{"n_layer": 11, "d_model": 256, "n_head": 4, "norm_place": "pre", "positions": "learned", "bias": "all", "tie_embeddings": true, "init_std_down": 0.00669, "decay_fraction": 0.821, "decay_shape": "linear", "seq_len": 1024, "doc_mask": true}
MLP neurons of a small language model. Each row is named by its layer, matrix (up: input weights) and neuron, and shows model dimensions 48-239. Each number is 128 + 32 x the weight over its row's rms, rounded and kept within 0 to 255. Numbers have three digits each.
After each neuron's rows, "fires on" lists the tokens most often at its 100 highest values on Wikipedia text that the model never trained on. A number after a token or word is its count.

L7.up414:081098127175122090135120148136110107100139148159098149127096175062093095122126140138128183134136120164134129154162115130130148143104173137142088130131044073151097152169088094099073078134118133185149113140126149137148125119116107200131060178132132095090071169094088058156130121113184151119130118116116139146124131110168195142082139145064145140114125087058117140153165125130160152144082146124119147091110064103153138130150135089098143138161072101131128111094203125104153117163128153058152187160113153140126130102163141110145097096124135139140195061109110120171071114103111087068
fires on: "t" 32, "l" 25, "ce" 18, "ri" 10, "cl" 4

L8.up608:116097134165152155159104139091073107115132119130104160117117144090095171107114105131131224160140114186129063119157106152139117129110156185089095056123118158142102111095178162119137162179130109062066134125161147151190127102116123096093134035102147135073081151100134143138147108119170186136087120173142124106123164091132161146072112104115184149068163194136126111126174083122090152101126153110094113084116101124186090137179173151135102120165075125115143137109099120098139152109133112132069149121160119132115122116137202116122095118128111096140137141137059135143028158181101140066
fires on: " p" 15, "ot" 12, "ct" 12, "ut" 10, "lect" 8

L4.up106:110092141150185150107093129158112121122072086147125210051163155142116110101128165185142152198204122128116131083134133130106120114132142143134149148181168104146152144113144157135107143119179109113116103202131160164138131149119113118154191142132121130105120139133126167130125154141145143114046126123151138133166094145070129057145128211131102136055134108099212112150146129091082178173148111129129103122134124083183081159084104146127210092133117104108211136093112178146153127129107151121098146142101133131125102110155135077124169216209152106106159148119079185116101136144087155151
fires on: " |" 90, " " 10

L4.up1002:108132119139143166188153087132124077107122115111085127113124160125160158102140119140167180160145126240109123147206127159090157114079135118129100104098115120063098127162136107102107147147130150072155127104184142098140156073114114107175160171117085107071100115126123086171147119130096180157135138120165087134121140090122181112136090129073191149106154177158138153115219112111127200178162125098149094107096076121123121127151143188157177129149084072138145097099165092043145132102140119122109113131137123087087138125119157121115123142180097179189142156150128156162063115133138134124
fires on: "lect" 37, "end" 29, "ct" 16, "fer" 11

L8.up934:131068123100204137117087133141038140138109105097097187085162188137167115134132078154118109119124095135140094089182133108090141144152139165135075074144151150157118117128145172139135119121177140108085135164124195187243176182134129096144233136178176129070171123114126119133117111108115168137100112131122144173145105134152154076086160119070130175117136084144144085126101091157112154151133138153154114117143105135133136126096154105139093113123154106092207152090117124112128132137145149157091146085163135121063184085150161069116157121153160039080126093166123113155115161141074147132
fires on: " P" 46, " p" 34, "p" 10, "P" 6, "\n" 4

L8.up680:100101126162120078171151125122069113116160106116190119134131158087114109104114110112093095175119137149126167104190154118132090111167095128180135144085151165089096122063188108149091125174113087114116097152124137139191103125150132146076204168113158088084093123142105120125163137112112203033132175125135176125148094103101125099141148192092202102134179111147151096125116143142103144158124149181134113076155102156168127101159053118153139113137149120151119099143130114006131114111089155118102156105150130142123142105120119106102112101128098080082163137172148171153110146148154123106
fires on: " v" 17, " h" 10, "s" 10, "ory" 7, "and" 6

L6.up746:169105121114092135132129092143124169123181133141192121165175100116184163149071100141097119164255163137109114144134115130119125122146061146177139135156111104155112218142117061113127158149132072171163095181181129127136098114133113108098131170117150100111101127115145068159186122117054173160083116136176138093120065125188157092123127163146136110124143100149081131119138101127075131126159098143115058124193114103080185141104160150145132156097082135084134146112177071167144110151175092112114122178094134095120098158126079109193067151144119109194151098162129117125052099092122077146
fires on: " b" 51, "ur" 11, "%" 6, " m" 5, "ity" 4, "r" 4

L6.up104:088103122092096105165135132183121136143150123181179118108126149079078114131126133138131111166125123143135163183154119097128127116146139161131142159106154165149109161175099094128105092165127112214126144140119082139132098095109106134154152106168118139128108133114126062164126117164166176167124120061131085098129134078150182125110154124105141126143134120111083118110117138134133143087086009178158077131152097135129171102165124123157137123137071130111099129084192093155141138105085043138093138159168192141125209154099135133141081178112058108116175165111126148103180076107156066165
fires on: "s" 18, "y" 15, "er" 14, "t" 8

L6.up309:073109071113091113160107087204122178145084141124145132159136091153160173159170215134128163142166111136150092093143136080105102107159137117119176142132067154091100220202119097134103138114119142127086117153099165141130079071121109139113180139091127053110138077169149125196145138108130121134128103097165152143139147122158158126134164122133121119159114114149115081145179141041110117097145068120169082121121151132149157128124140120116115098089063110159124125160134068117153119109078074110137113170131146103153171127114148148101116231115087176169143166147101134137133069070139068121
fires on: "ab" 16, "re" 16, "od" 13, "y" 11, "ib" 7, "s" 7

L6.up562:130155140225142140122125076164154088089219113145104160115190136110117162098180141089156161137137161126146187144164154150099161129124110120116127159137133139125148117118196135140068191113115134149149137082162129130171096157100114074097179120159126122194132081071150154070122112193121146103155089144142123104121157139142163141140115125116083081107120080156102123144146068112103158081131163096158164109131136104095163133072107099121182100119149153088172172078132068077133103055181101117104115105144161115109106158112092147073160108171155097145123165130070130102130057120110033097
fires on: "est" 33, "ast" 16, "on" 12, " G" 8, "ail" 7, "en" 7

L7.up529:126092111140113106119069095145124122139127115159169135056120153130151102112164136169163083098097118126209085128127198054131085117165057116119164096176126165135144149078088098160100129134105049160136174102190166168148074168155136125147128149071111123150149124038163189164145106141116189157163143110140085149163130153147151154138114091125108103138148124096188124100146114103147119155107138104129101166104120113153126119134064105135194078123127094098146082131131080104151080090096124145177149134088189104129137098125165109134148129102072102112124088209094105116086083060182128101
fires on: "ro" 15, "u" 13, "o" 12, " o" 10, "im" 6, "ot" 5

L6.up756:113100113110128126176110121170139141130110114097148174081134215116143170131074105105109102136140138165091104112116172115164171126099172134163163145166060131148119143162056111128164096078093068180087072111089118213108145116113113139062072172136077127053142132150140073144136110123165090153099105106118096116160096100174165078134144156103135116140087096085144140137161109116191144140087128059153114192133039117119141168131087148135176079101108104112120125153206089167146132135103144128146152181098176118103092122127182104209132145125105171145182104160124133159151110125112125161
fires on: "ri" 69, "ra" 10, "ric" 9, "ron" 5

L4.up310:063083122205147128126154119132118144130184136121125154111164122152077150072145071122207098119145180180140113121154125109158196128121100101132169117066143160128122101123170093140102159141077090131104108138169149100149073134124128117140159123147192088092141173081073119126153097128106146119159079125219070158083120150135131136100108118144126160115119122100120138145196088121115173149144111131114114071118091074152132089165124149154174117139149137036129142147157070099155118097173081129103127113079194109080144090129120093091138150162150159147152065157128173088079088130099077107
fires on: "on" 24, "enc" 18, "b" 17, "ast" 12, "op" 11

L4.up972:147132116163134139112105125139119076146129117117101229086122155074159133148137147209114119153131140135138102121213142137149145109172172142190178122167134121149093125057146155166146118108182116131157166134164165172124119140105084089160146129099106153096102160064126149166199126125146145112103107079173130090135093143171140104111125151115104118103141052165127143133118122088129138186142120125160088131124150113128148170085106088111150128128116141092194147118143158169135054141183131157065113118135164088113074029125183074163143195170096118130116068115136140083081065103137164079
fires on: " " 36, " (" 30, " |" 27

L6.up173:077075156098124141167117147176128130118113110158126154142095105140111139134113159119154127143141092120131148132170121060130098096125109125136136141083153146116134099089151144141130117112060126137098106070134179162158122160105118194145158177087172203112103112125095158107136118155160144120131124054150137124141129078127141117110165186131136140106166162086157081093108112122119186177086117171084210136132124147132119123134108100070118081137125104056138168154135127058149152118114109123120108102214126144118144018154105093127144115161149096091141135103087146179082136183152079153
fires on: " to" 46, "ro" 31, " sp" 8, "if" 5

L8.up35:108127154209113103189115082119150054109129101122041152172143103127180051096191182166131205151116097158175112125156166162103138130131091129104131151071115130165104123163097153167131156181085108111135158128143149215127120161149092111111143154124142160109155106106137102155132111101100118080107144108174084102184098109135126144100139080140167134123125122156087124142125100102157194072158109079172104122136137105100222114104139174111111143148076090122113165109113047101155103135127074118126139082143138121130125155152140170083083148156146127195156125099122148087098104118159102127
fires on: "ad" 31, "is" 24, "l" 10, "s" 9, "c" 6, "it" 6

L8.up983:057113085180142076126055105139123144117104079097082115173139111091071135143159083153125129102175075204147155142116152095085091126104171148114174125116069093092059136190110114142133153138184113122135173121075139140131111135072121113123139115121162095115126150144113078171161123181123136138155126145199136061131146098175177161139132170124167130144121203125110153143147133106135136151130099150156105148188134087081123033167101160122128183156078050123099141083170171109163135093128102112105182141083124125124152121137075138106155166090131129137118147122078127106151129083151157174
fires on: "p" 21, "el" 15, "b" 14, "f" 6

L6.up141:083090097159101147136141130128119162107139148122085122088118180082137138086091110117150100171187094171189065111124129118133109133167106154161150096093110191147124098158149146129123121133118087147054176086089127121110133067118114101048084111090127120097105172157122087148138127119210109157130163143137143157132092113156115143092072156111191121113138149127122136135108147143156180151110112136125133123145110088184133183152129121141062107054127110168161145125117115073149092085037183107130178195179171113111138124100146107098178104156097087113135140123086116141096138133146174136
fires on: " v" 27, " D" 21, "d" 11, "v" 11, "nd" 7, "D" 4

L4.up133:139136119169197142110108083154112066134127127127144165132161164109166139121170156165157106173111095174129086153121242148148145094184145140154109064103139139158134131150164124163132093086184081103119099134133214170195187115129130082135134188128142138160142097055111171088124090137086169151089103071149127157124079129167151069128084126081130115117101090138139089147115104143075134124127135146112098116104132119209147165077119098121099090145115115154140137141125108173144105138187097154107165113131212130112151127134130068124120204115123122131119088111147176074145110150136116111
fires on: " as" 72, "\n" 9, "\n\n" 5, " |" 5

L4.up186:149152083153111147087138153133044131132157151102103210114154126182192110056147112201108115132099133113148056095087191156116127121083161220135121083084117101142076194147139128125150161143130135053110116123194126137117149127114121168096160148175125174123119126184130176208127103116157154112071133179132113153113097118119170099130102171121126104134152131140135123114181144100125132148153106131118160052124129155122117105119101176119084140155137136055155136143098080112145102088156102144140110127111114105145121063110136085096117216115146160189170107176136139154131114097123153066
fires on: "amp" 66, "own" 7, "m" 6, "0" 5, "ice" 4

L6.up795:142138090139185119134044144168133157091146100118152113164141078080142143126116144163064162165136080142119149143171158145115098104172150134108127087157116171103129117178176152145106062117145150109095117191057111146155144131101116138112122118111118098119140118188113098139151115125129164128078100067159150073141125106105140116108169127128121057110118144162113145147149117097146149123124079071131095087213101131199144114065131138077115107105087121134140219134073120097146084116094101134138149208167204075124142135110168115137102186113138084146096059132123111114149147090146091171
fires on: "d" 53, "ing" 18, "id" 12, "y" 11, "ind" 4

L7.up130:132096089103205159125105128132152098100131114158157146092110103085120109155100166127140093169083106138176161161101146124059097118122151106110092147106042154070100188127134172077095080124161214178098077156101131168163119152100125187146151110129112114127147118126126058136119116181159105204121147129108141167188134060062092131115104142133147065133144130122165117112136107070169176146092117125148128092166181145120107132148140096110093135110142124103114160091145162092161158124066103113142164179130112095134149120123099091128172141118182169134126165119049131142159174061078105139
fires on: "n" 17, "ed" 15, "et" 12, "d" 7, "l" 7, "old" 7

L6.up335:138105095149142101107120123143147125134149103142134165087089173109134186109141106146089120154165099131183110107183198151121118105156129122105158129080068153134150198082082109124097139145193180112130091133130153170202101148129123167141154127130107109111165109109196141121161112114112146105068172181151062137147100137076137122148074141130172095129142082070176076124164134117129173193095109090174069156132144061132114091095143114170183145109126116120133175129150114153149088123063080122106171138102136073088107128125112101095119117197144108172115123143104133048107153122123112155
fires on: "em" 32, "m" 17, " ab" 14, "ail" 13, "ell" 5, "ect" 5

L8.up174:075072065174133140064092123120092085096140100198049140107130097152129101091093118128199102129127113128183065073169124121111137122119099120150118063104105138085115161096166153158175150115091172063116145072123152148185145144083091140091156079071166130086135159162146149129140134135219141107062164170140125123143154077123121132100112144101133160159154159110111166106151154155167148167076145147143107084156194100174094108145161123138117091115099125173139122108105108121160172066103114120135160128055122116123173157132093112095126125125184089128150106121069141125091136157129169121
fires on: " ch" 22, " D" 16, " Ch" 14, " v" 8, "ess" 7, "D" 6

L8.up185:179138086138172103133067116130113106089169091145133229170162081072126094146145084123094168149094143100090071117166107121165143094121175105109161108127161169164141161112101104142131139109150114094073131112162139120162156094134097186143119180120126138147105135156110074132148106129194117089125084149154159132124077091149149159086168136180155133114132126121136137098148070151111162079133115147101159129116123095193117117149129146089171105152105092081100168198146116117142114113158089114144193134127212082102118114124157083077092209184132138130136147156073114176141089095091170113
fires on: "c" 22, "ch" 15, "ec" 15, "ic" 9, "s" 9, "il" 9

L7.up211:080141102145110156152129113160108096095178113173110149148148089123115047108185112127183180135112065130192095167113140097123172133083145135177151114184119082108093139175118102094088093133085149188162094127093132115116103178106099107106129221139144166159154099147112112200156105141152147151112080060116108078135133107145149124145187105121083156121121123131085123169143040111144111097101099130130150159124084084122159112101119106072168145084105144091106130114139086113165113130179091091159126160117160113093147144131112134119163121099171134199156136092113112103132128092109067106
fires on: "l" 33, "it" 13, "r" 11, "ol" 9, "n" 6

L4.up614:155134153207124181134143105139095120116147128110105152109121182180133116126186059168099108177149130149158100108111168155133103112110180142138187094087104088079096131133139160145120165140134171008153093195176179160122138140115134180129142194091136129109100141140150154112150096089077156118084091125124116168132143142115139060137042142088143161110153106082148100126165139104106127166126153142147069094116122122141130023146144147104149151132164106125155111132078109115138143066148154131088108119038130117068122194129131142105134148144177148191184133158089160100108140159152153086
fires on: "ay" 20, " part" 16, "own" 15, " not" 11, "art" 5, "ition" 5

L8.up435:128089084131119165126135131124126073106081058150219172107163114122141160108143151158125155140141146151140173128164151142140115088120124176129109127196109186093107157105175111160121093123154128101107114125127115146216111139113135098131218119108103055068145093127111078100157094102115126143102109116150123125110098105131126134144143135159154057096129162139097156123112122162130196138155096083098098099204204071178127131103133123131069092092078128119140141140163132112134139157105140086132098107147143117102142074143118088149141173101184125153140116161107179189088140158109160125
fires on: "ed" 47, "d" 19, "orn" 11, "ing" 8, "t" 5

L7.up265:131090082201073116088104124144135130103086119132124174140216137123104096118083124124149147076144145181179118150187118085100121135162078169109117144066092111102095127127111152134112104176087122167066189078133146093161063138102101127108131146149136130058094158113170121145161132200188111136092159198166090107137100109165126185083151125095192144165110154080146122156111099154125150194176131108140125087160151101205165172148108135127097149147087098109137176148136161155136142121153165135106142134143096157120116075161101123131114148166128150130118141105069161132115132103113108128
fires on: "t" 34, "f" 15, "p" 14, "v" 13, "b" 13

L4.up171:138118121122149110087109142111116127109146138158151127115131179085173201112149117203100095141178112130176139194150122134116142099133103151135132114112102144132115150114220096092057072168112142129145109181188177179174155104135118083143170121108118103065116182107093089115179116169066199147144048118133076120117138128114150155075096142128149118109115152134157104151128145103156151100148153109127077011197135200122093105113156134086148083116102121096120125112134049107138126185138070115144096125083161115141183031126142105163135125147138119146153108123140149102067164140153139130
fires on: "d" 42, "ust" 17, "ated" 13, "ed" 10, "ay" 5, "t" 5

L8.up901:131101121130100116096141151140095065044108124104143135061140157140092162082133093090151124113173089177141108158165143079119119122136147173141071152049098106156144128110127201061094105168111213108106119118144146185150117159091119159142097115150114128118131102095148095116142111128120140162111129110194096175137121082051160098161157168139130083082073069112131087089163105161144159190119148169122133148137094137171112112138114119153108112081096099105107115095126140090159143134152121099118178160117138119113155086124111127116144152163109139181122145091103149123145144149052123171
fires on: "n" 22, "er" 17, "t" 15, "et" 10, "es" 8, "on" 6

L8.up757:168108094111179173192110163124139112094127098107172197087170126116095047093092121130121116120107167104153153121178094133112129123164061082170155122154100189098091160101135134116064069150138164152112086095205114160151113136142108173151156140109128100053067093118106101140133137106126166180077158158139100128176095074075121085127172184150126127092174153122107148135125129087164233127169129134111079090134142118144157083142124097118172126123123180128154118100159156075123109137097120132133098125088134084121128095149163048101122114085131149172155108080110196144085104092122143158
fires on: "d" 16, "ing" 8, "1" 8, "ed" 8, " in" 6, "hed" 5

L8.up249:059094113151171174084134113137153088136118082134124155142133167159140126129207116153161131147104112179139128110151159105120135111144130124130127105112110165199039088113107114147078123193089124180131155094195167161199123138142072141132140134102185190089180139108100152159122097108143164121149108128116091073158071056066166096095153099126204132115135100117130056125127121189115182124092138172089112068089137114144124118100089149091125110144122094125129114151157093125162143086099120119078148100148133112133162118136057060127083131115130106124154136097125146127132171153152050121
fires on: " v" 11, "p" 10, "n" 9, "ri" 9, "a" 9, "v" 9

L4.up18:180133161140143101135103146129118093111110142140111139112134220116102115126159122184209134170132152156155082136170122116105148110090077138127116076095042113059098130099145136122086151133140183097109099144178197131129135139131135119166135138110136102108145153125039102124194113122093190141080116161230088141101114140117201131121067096100125173117117124103119109140200138112129108129149170112120150100088145162154052095187166174153188104167107084111151132115157211086139167094136109133120147120061110127117119093128127122122153177149163170131178132147080133048078181155147110089
fires on: "ut" 30, "own" 15, "ep" 11, "ain" 10, " not" 10

L6.up261:118100099135064139090153116122114105100112150155161166133115121125131186102120094187120101144172157161131190093135149138078066101107104126185127138107173097140055152062103138088183141125138178155066109117106107157188116178143109150111110107153174151104103138128134143138126117077123159086084165126105035123134075162155147060059144154120111187130128086064096110133107133135150162146101095163141037120170119056147099071155164094138149140119141169108137088112164112094153142139095090118109146094115124113085139176115113102163185096096129101199142085144115169141102121097149078092
fires on: "ell" 40, "all" 32, " cl" 24

L8.up789:168123108105236117115080175148155119146127085122122169140151133079177129150095138160134098160105147125199101161142124024109152124156205153138182088158115143130118124104147106178123171115137123148095095201156208157163140157146101138131136129165133119112103140082108121105094104103111197192102147142140160152152161140084114071144124105156206122088145113136111104155145162130127152167083119078155134111139158067181178095137143086109152069113105138100118134141158104146149123157149125113132119152166154166101155133134039107147116125171148109065184089138120136151074132139116075160
fires on: " b" 42, "b" 10, "n" 8, "s" 7, "p" 6, " p" 6

L7.up667:113172116173093157162115124156123092118126082157119127116207080109092113145123169101138156137070124132122132141206128102090198116118082120144114143130087115132095165165139118137160103127107165180028164175105104120150119077119097133151201199137069125140204082168136095132089123134150152119085096085200138124186124142143145130138154130093181173152131101109085122091144090100139162107115157135105138154111183089123219078125143093159143124098078101122135116080138119051182126159189131107110114118173143071084147095147111112096134174158126130135123141141122194154105115089155121124
fires on: "f" 21, "l" 15, "is" 5, "if" 5, "g" 5, "n" 5

L6.up686:112106116131134160143163121088092101083127102133105162117122130150116168133079135130156201134142127198140102068156112132110164086111135124129145127141124123160090107105187162098126171169121163104150067114080154111196112165118081142125128164163114175134096053109141081116132125121053158094123191159206096147097116082108143135165143123059152128107113125171139143099167060117120168168161139109108188116095121129120168127126144091158137168066073101132120086142094083094155120094141141043056091095161127049069146088155159116134171118114126110134122099130128206158062126157129151135
fires on: "n" 18, "orn" 10, "or" 9, "ard" 8, "ad" 8, "id" 8

L7.up901:140120124160110145186110111144104128125138126127162129129206079137161185157128132145096104150157160093148068049134147088105129126123104130173147099126088140092069200175141099149120115104093110170172083174155156132155083130128111089065115151102202176030122132097192147164165102133083226137090098124165146105135157145106214078177111150116195126120116090080117075134116142042164181110135145206118067096120115097148090122103124120093125106095091079153132129116124094154141067169149097108098123178127150101146118081114131122144140156156168104124188150121083163131091100120148094137
fires on: " m" 21, "m" 19, " B" 14, " M" 13, " b" 11, "b" 7

L8.up704:144080093099082133109085125179121163125092147119118159107146139092126111095103114139173102147179106184174160111110218104108088126135120136181158101066074109135121152122054133148195138110081092124061187112130139084131101145117102122148151131195126182111123158129188109128141122163176136097099190167123134175145162139125123104081131088085238167146141148046141075173131131118117171146125107142159083201173147079198129144188176135070180103095147163099118122104139086127150122113096151100087146139122140116115103163150111157139117112074128151116138127122060126154119144116083055084
fires on: "as" 12, "or" 11, "el" 9, "ul" 7, "l" 6, "p" 5

L4.up17:127111106091129146136155121156157071136090123133118116095156079044154102095099138148153121119121069120158126162196150090140169131115082161126086068094061157099098122132132112076149115179107127149133144123155136148169099197126112143120115112114112089086115141106090114140102113160108235130110118145161113098146134089161152156014134134177164117140099161112139093147102121129160168129121142170101171116177187137160106157133212080136108103125090114134126137121137109163153138138119141047117119175152110069104201065104140131156153101135096255147090157161142144121118125151135104164
fires on: "d" 18, "-" 18, "t" 18, "c" 14, "m" 8, "im" 8

L8.up446:082053143162158102148101085136090128119156123108131115137187192086187161070160173116116097140123170134149161089181145105135134122167148138130169096049127143183085124121142098121124117210106101146150129087098180157225128153136055127181089091149108094114138063105090098140151102154131221138166134138197122173200131130069109075064174133125174135110116150169144103110134125115106141149135096150135111123101148084219116136101082140128081104120126079145146102152093161135125158085095155123129150185149154156130146083136123052108171145141094163078157125175140128144117119133151165138
fires on: "s" 42, "p" 22, "ow" 6, " h" 5, "n" 5

L6.up492:147085118136149127110141161140085157141129137077095125114118157158108169123050118114141127177193089098178108073110138103168099126127171118138204139109087163149123137098124152195053141079147114115085108109126154179118077185114147149160158184105139166112128153151161133127151101108129108113147154099120107146162086115076097077142107121102140146157137150103151155167153154163121195187102080090180114133135099088201178090187104146108195070114154112134148177166130099125149109170075087108122168149141127101126101134119122133143143143136165118100150114157038169118108150189101107144
fires on: " r" 21, "urn" 17, "p" 10, " R" 9, "n" 7, "l" 6

L4.up925:036115122154108204114154140124141139146051096109151180134094117098187182147163131187077134176139106173201119112196196171086151106100166131148142182117132163141094141104117169133061063153136111139103103092154129096189096106119124096130125213132108085081119067148138163078097102127047167123121147080138105098137128127147171125109100162091175154130161207125142086134123146107131155135116129123158096110111112151111129080119129134171142078158097060126150137120162165109139115158094081128124124107157114092102139082104143147110091114132161118134079116156112164142107147144163152150
fires on: "ward" 18, "ide" 13, "fer" 10, "ct" 8, "ate" 8

L7.up952:084087094100174092118116146131143127045134092175095133125130159121143131167136132114180114144085054147200146074218198124111174123139121180098120126120074162167123114166165085114121116190122161126115144136108114134186129183127132127142138122105032134143096071131106133118170094103054151028110174145137090089132113129108115118133137142083182078168106182119177098175180086151112094103100131122127145119120135130104179120054112127105114082092088143153126069133132138144145119138132117133078056103211171085101200129129169101147094138187127091109161109120113166135105135172169161124
fires on: "or" 37, "ad" 15, "ter" 6, " as" 6, "n" 5, "er" 5

L6.up742:101144056133150109163115106143091130117193141121145117187166043116134128132117190124190167104078168146117130136130108091109194114165084136129102104188146103071104149137093094115094156157141104168089159102125149138143061140106111165115123190160145129151170130138129129150104122143149154093103106167099143127105148101147182107155177162107156080126122126124090122129143068152139129130111140130101122102174148080164232141124093146105118140112110099075154118101110117094152096049162134148080097129135121090143211089140070114132117155124110077105126078141192174117183002148155067126
fires on: "er" 63, "h" 12, "ar" 9, "ing" 7, "se" 5

L8.up188:149150094119079207199125105202152096128130095127221187154125129110084126101102130121155153122131141145142067070122118127150121134131077111138135076109107181143123074079152137086170158174166134149117184106206129140113063132108129042073168123111118144132138079118138115160111134142126113218168132057120126162156106055101123103117144103121182150134141135138118133153116136135106143106115131149112136069138116115138139113156057139123095148041133097140128163130183133120156052098129123141077110087132103126147143167144046121084117137156126137096093082085119135180165144128120110083
fires on: "j" 62, " J" 17, "a" 9, "J" 6, " j" 5

L4.up773:090075125099126198206177152176149086138151148115191119157122136132143140149114167110137114132118140113087096090110120190127146121181101142117181189116105110128090117115080153127156157188153143123189121164172114173146120106126132080109116115143082081095152079079158078200085139159149136133164145129141114150115122040099125082069109108166201128127118084152110137115078091128128146145134096144091145118150135124147067106081132062169126130101106092138145159108140118141159075115078168147031123124135080127132082137129104151122096131121103146105157055149094127115177148126129170112
fires on: " J" 66, "J" 34

L6.up604:156175184134136123181120142114116085107155127133079119131102080075049102120142160155109150132112115146125123133168142107157114129130195187146073089101102105174166132141078166088143115140112154097094126116105137087099136144127149192160120101161167119070129102156085091126149112216156217129024141122145086089145148151152165138068154173096186107162029119089136125166133127130122118141096097129164159134129156071164096161090178063140136119157056115109111169130226129135160152178107102116158109141143156137151161111118105120118105148121165147144142117156112163088111076123128129120
fires on: "t" 39, "ce" 23, "m" 7, "s" 6, " of" 6, "at" 5

L8.up126:119130107176105089186131094167050173088102088086116112146130139154134064135123065139123167118103124112132076087114146038123157110143132120146118086087149159186098136144104137129184115129107099135066084175117230200128088098121065140192156129185156148106095153106119123126121080134164126127125079129151138164108122108148146125125128122127130110124102076091141154165183134170105184113125101137192153150144105094125161157138130156131096157118104106078105226152133138163127088157132093113101171153151150142131109043114125102121129198178215123126108108102116133111139168133119120122
fires on: "l" 22, "ce" 21, "s" 13, "a" 7, "m" 6, "ch" 6

L7.up276:120131116153160154174106118170138119153120096118101117168160133147124190062130164126192141125157155128125145127173166112096124111105121122159200128137110093117114098142119104148156147099086111183085200118085161136145067207107104102136127169147143151119075100128180125154143119115153127096104164109160101062126096122116092171059191122079154092170070128095124101166143101096064133096134076091134139140106178065115095124118162116060150038081102097082142121138112054141142128110121161125120103157135140097094133115131063121147092108064134169119127080118086135111105126139152105157
fires on: "or" 28, "l" 25, "e" 18, "on" 10, "an" 5

L8.up387:131109173120109089132109122117117082066225090170146141116179143097075071087138179128131126152158121136115108158166135113086141141123049093126158077085140112168136150145086107128123154182075140159139116226131091147171116161132114127160119141139112165061180133086110113137179115190134147165118063118137109134092131191113113153128117181112132123167087125150166156175120111088119152126064102144139115180172098103090082110128157124132099132132079157060115121119230164141151111133145076095138083126063163135127190113141073098162146132096167119157131072124171121083134149094117075114
fires on: "t" 29, "m" 20, "l" 20, "s" 10, "re" 6, "r" 4

L8.up411:118137048148145152154097165117142089120110078141092136166139093138126084154113166168144100111065030169185127163132109084110101133115126074114103048097074115147103124125111138091120172184123175188139109160156153133174110175088126079139166186161122127099160162142137124156096129128150162104082147085234092095162137103174131163181098147091117119092143123083072101140175125140159193170128166096100099147186094121141080072160144103136098164141103018131106155074159118126186093129153127135122133198124162119201163127156109119125101115131161158123117057084136131134101137144129154156
fires on: "b" 31, "p" 30, "m" 18, "op" 7, "um" 4

L7.up55:094111091136144147111120091162145151099076110153103198098154141078148102096134113132141134104114168126115111090155180086159124116178134122148085105142104164143142086162099098154112158140125081185124111108115114186164169209102150132116085142099167100140130157126127125151143124159152135130151165126088154144207105091118116107110119094156124064099101085128097078147148114074195131130123102071146155159138138105117105100095092133140178092179151131107157147152153081094149062089099123126162180144167092100083065154053129112105056158152143151105159111129060138117108086151154127150
fires on: "i" 24, "en" 23, "ur" 21, "u" 5

L4.up598:103046145105183115099077107147108148119145100163202107139131130077096158146101139122095178124179115146157136176165133079125118126128102065184152095128118136103177163160144175152125100131160027130122076119104162098178092133127106154148113161144180200095068182142132113097136112093123152138112154065136129096142068109130120067155180137137118123120133079086162074141197134133123164157132091160134142140135184126229112176151124134120154075139091126108119128149082152124124143103111155107101159156174195089086111095140098047183165088104124083101112139198110130137105118139150119178
fires on: "ro" 52, " to" 37, " pro" 11

L8.up397:100119128127115124196149160089087065102126119129076110070146097168086127084132136124185160139121150112181151090154137063130154133173145174128182040118130079081099102102122143164135176135091133096116119093153107155094103128102175158090166102121131185103110112071159135138147128148161207118077161153168090112131139112028163111165157181140156096089106136143086110096170124124110212156132116138135160106122143143086156089146084113142145140060099126087136140085141108112132111130168105135076128095093140159139090126131121123060136141107134111131134197150112217060083139248086118139
fires on: "e" 18, "ent" 17, "er" 15, "or" 7, " the" 7, "es" 6

L8.up298:092090111123103118089146125133115135091145147155138154068110158134103077065116151149157141135141101179147131116128141075125161114186118134162152107194146081185102114143077059108119128184100079203107128102177155154186159133123095198129111150080137145133186197082142113113125112198086150098139136084107109143187106143167132146098117114133109119138060139068164070133196119130074181085110105133171103135101068051157123150135133143154153097150122144123141168146131104063162093072150140090115118114195171136138114133121096102138084109149119122142158178119118158133065081163152162123
fires on: "un" 20, "ro" 17, "en" 16, "u" 12, "ric" 7

L4.up496:073158111137125135167159127113051099103193117123121114138157161143139146112158111132135154138133140185099104110166117100141146118203102170142101065154132110086102149106163124112098201120144143101164117134174169160169127112122106153129165134108163135073113083133091095136136117119119128087082069139141146153104146100072229097168145182150158134123138047127117142116195165128136134161141146151124149109128144148148156120103123199112159130114105059042130152154100172121141057073211123148127121147098155099126167059110127080107168187131174113140123072143121157132095116174151106126
fires on: "er" 55, "ing" 20, "b" 9, "mer" 5

L8.up560:177132115104191090155116118155100048087167116185089149165189126103096092043131123104131185144097151142124078117173137167148174150134120147126130181075114141139112128121145150163134124159076150136077131071081113149100145111105092164130175169144099133141154119128100155155106117114174132161126118100161115138102089112186206135042200099068146078058132084127170115093129080136154125157148094134104172135110132131158118116095085102066139110123106194117110167166121092117158160097160141144172115137115144083085155142130124149074105164084144153152149109101084143129184107095127114159
fires on: "iss" 30, "c" 23, "n" 16, "as" 10, "s" 9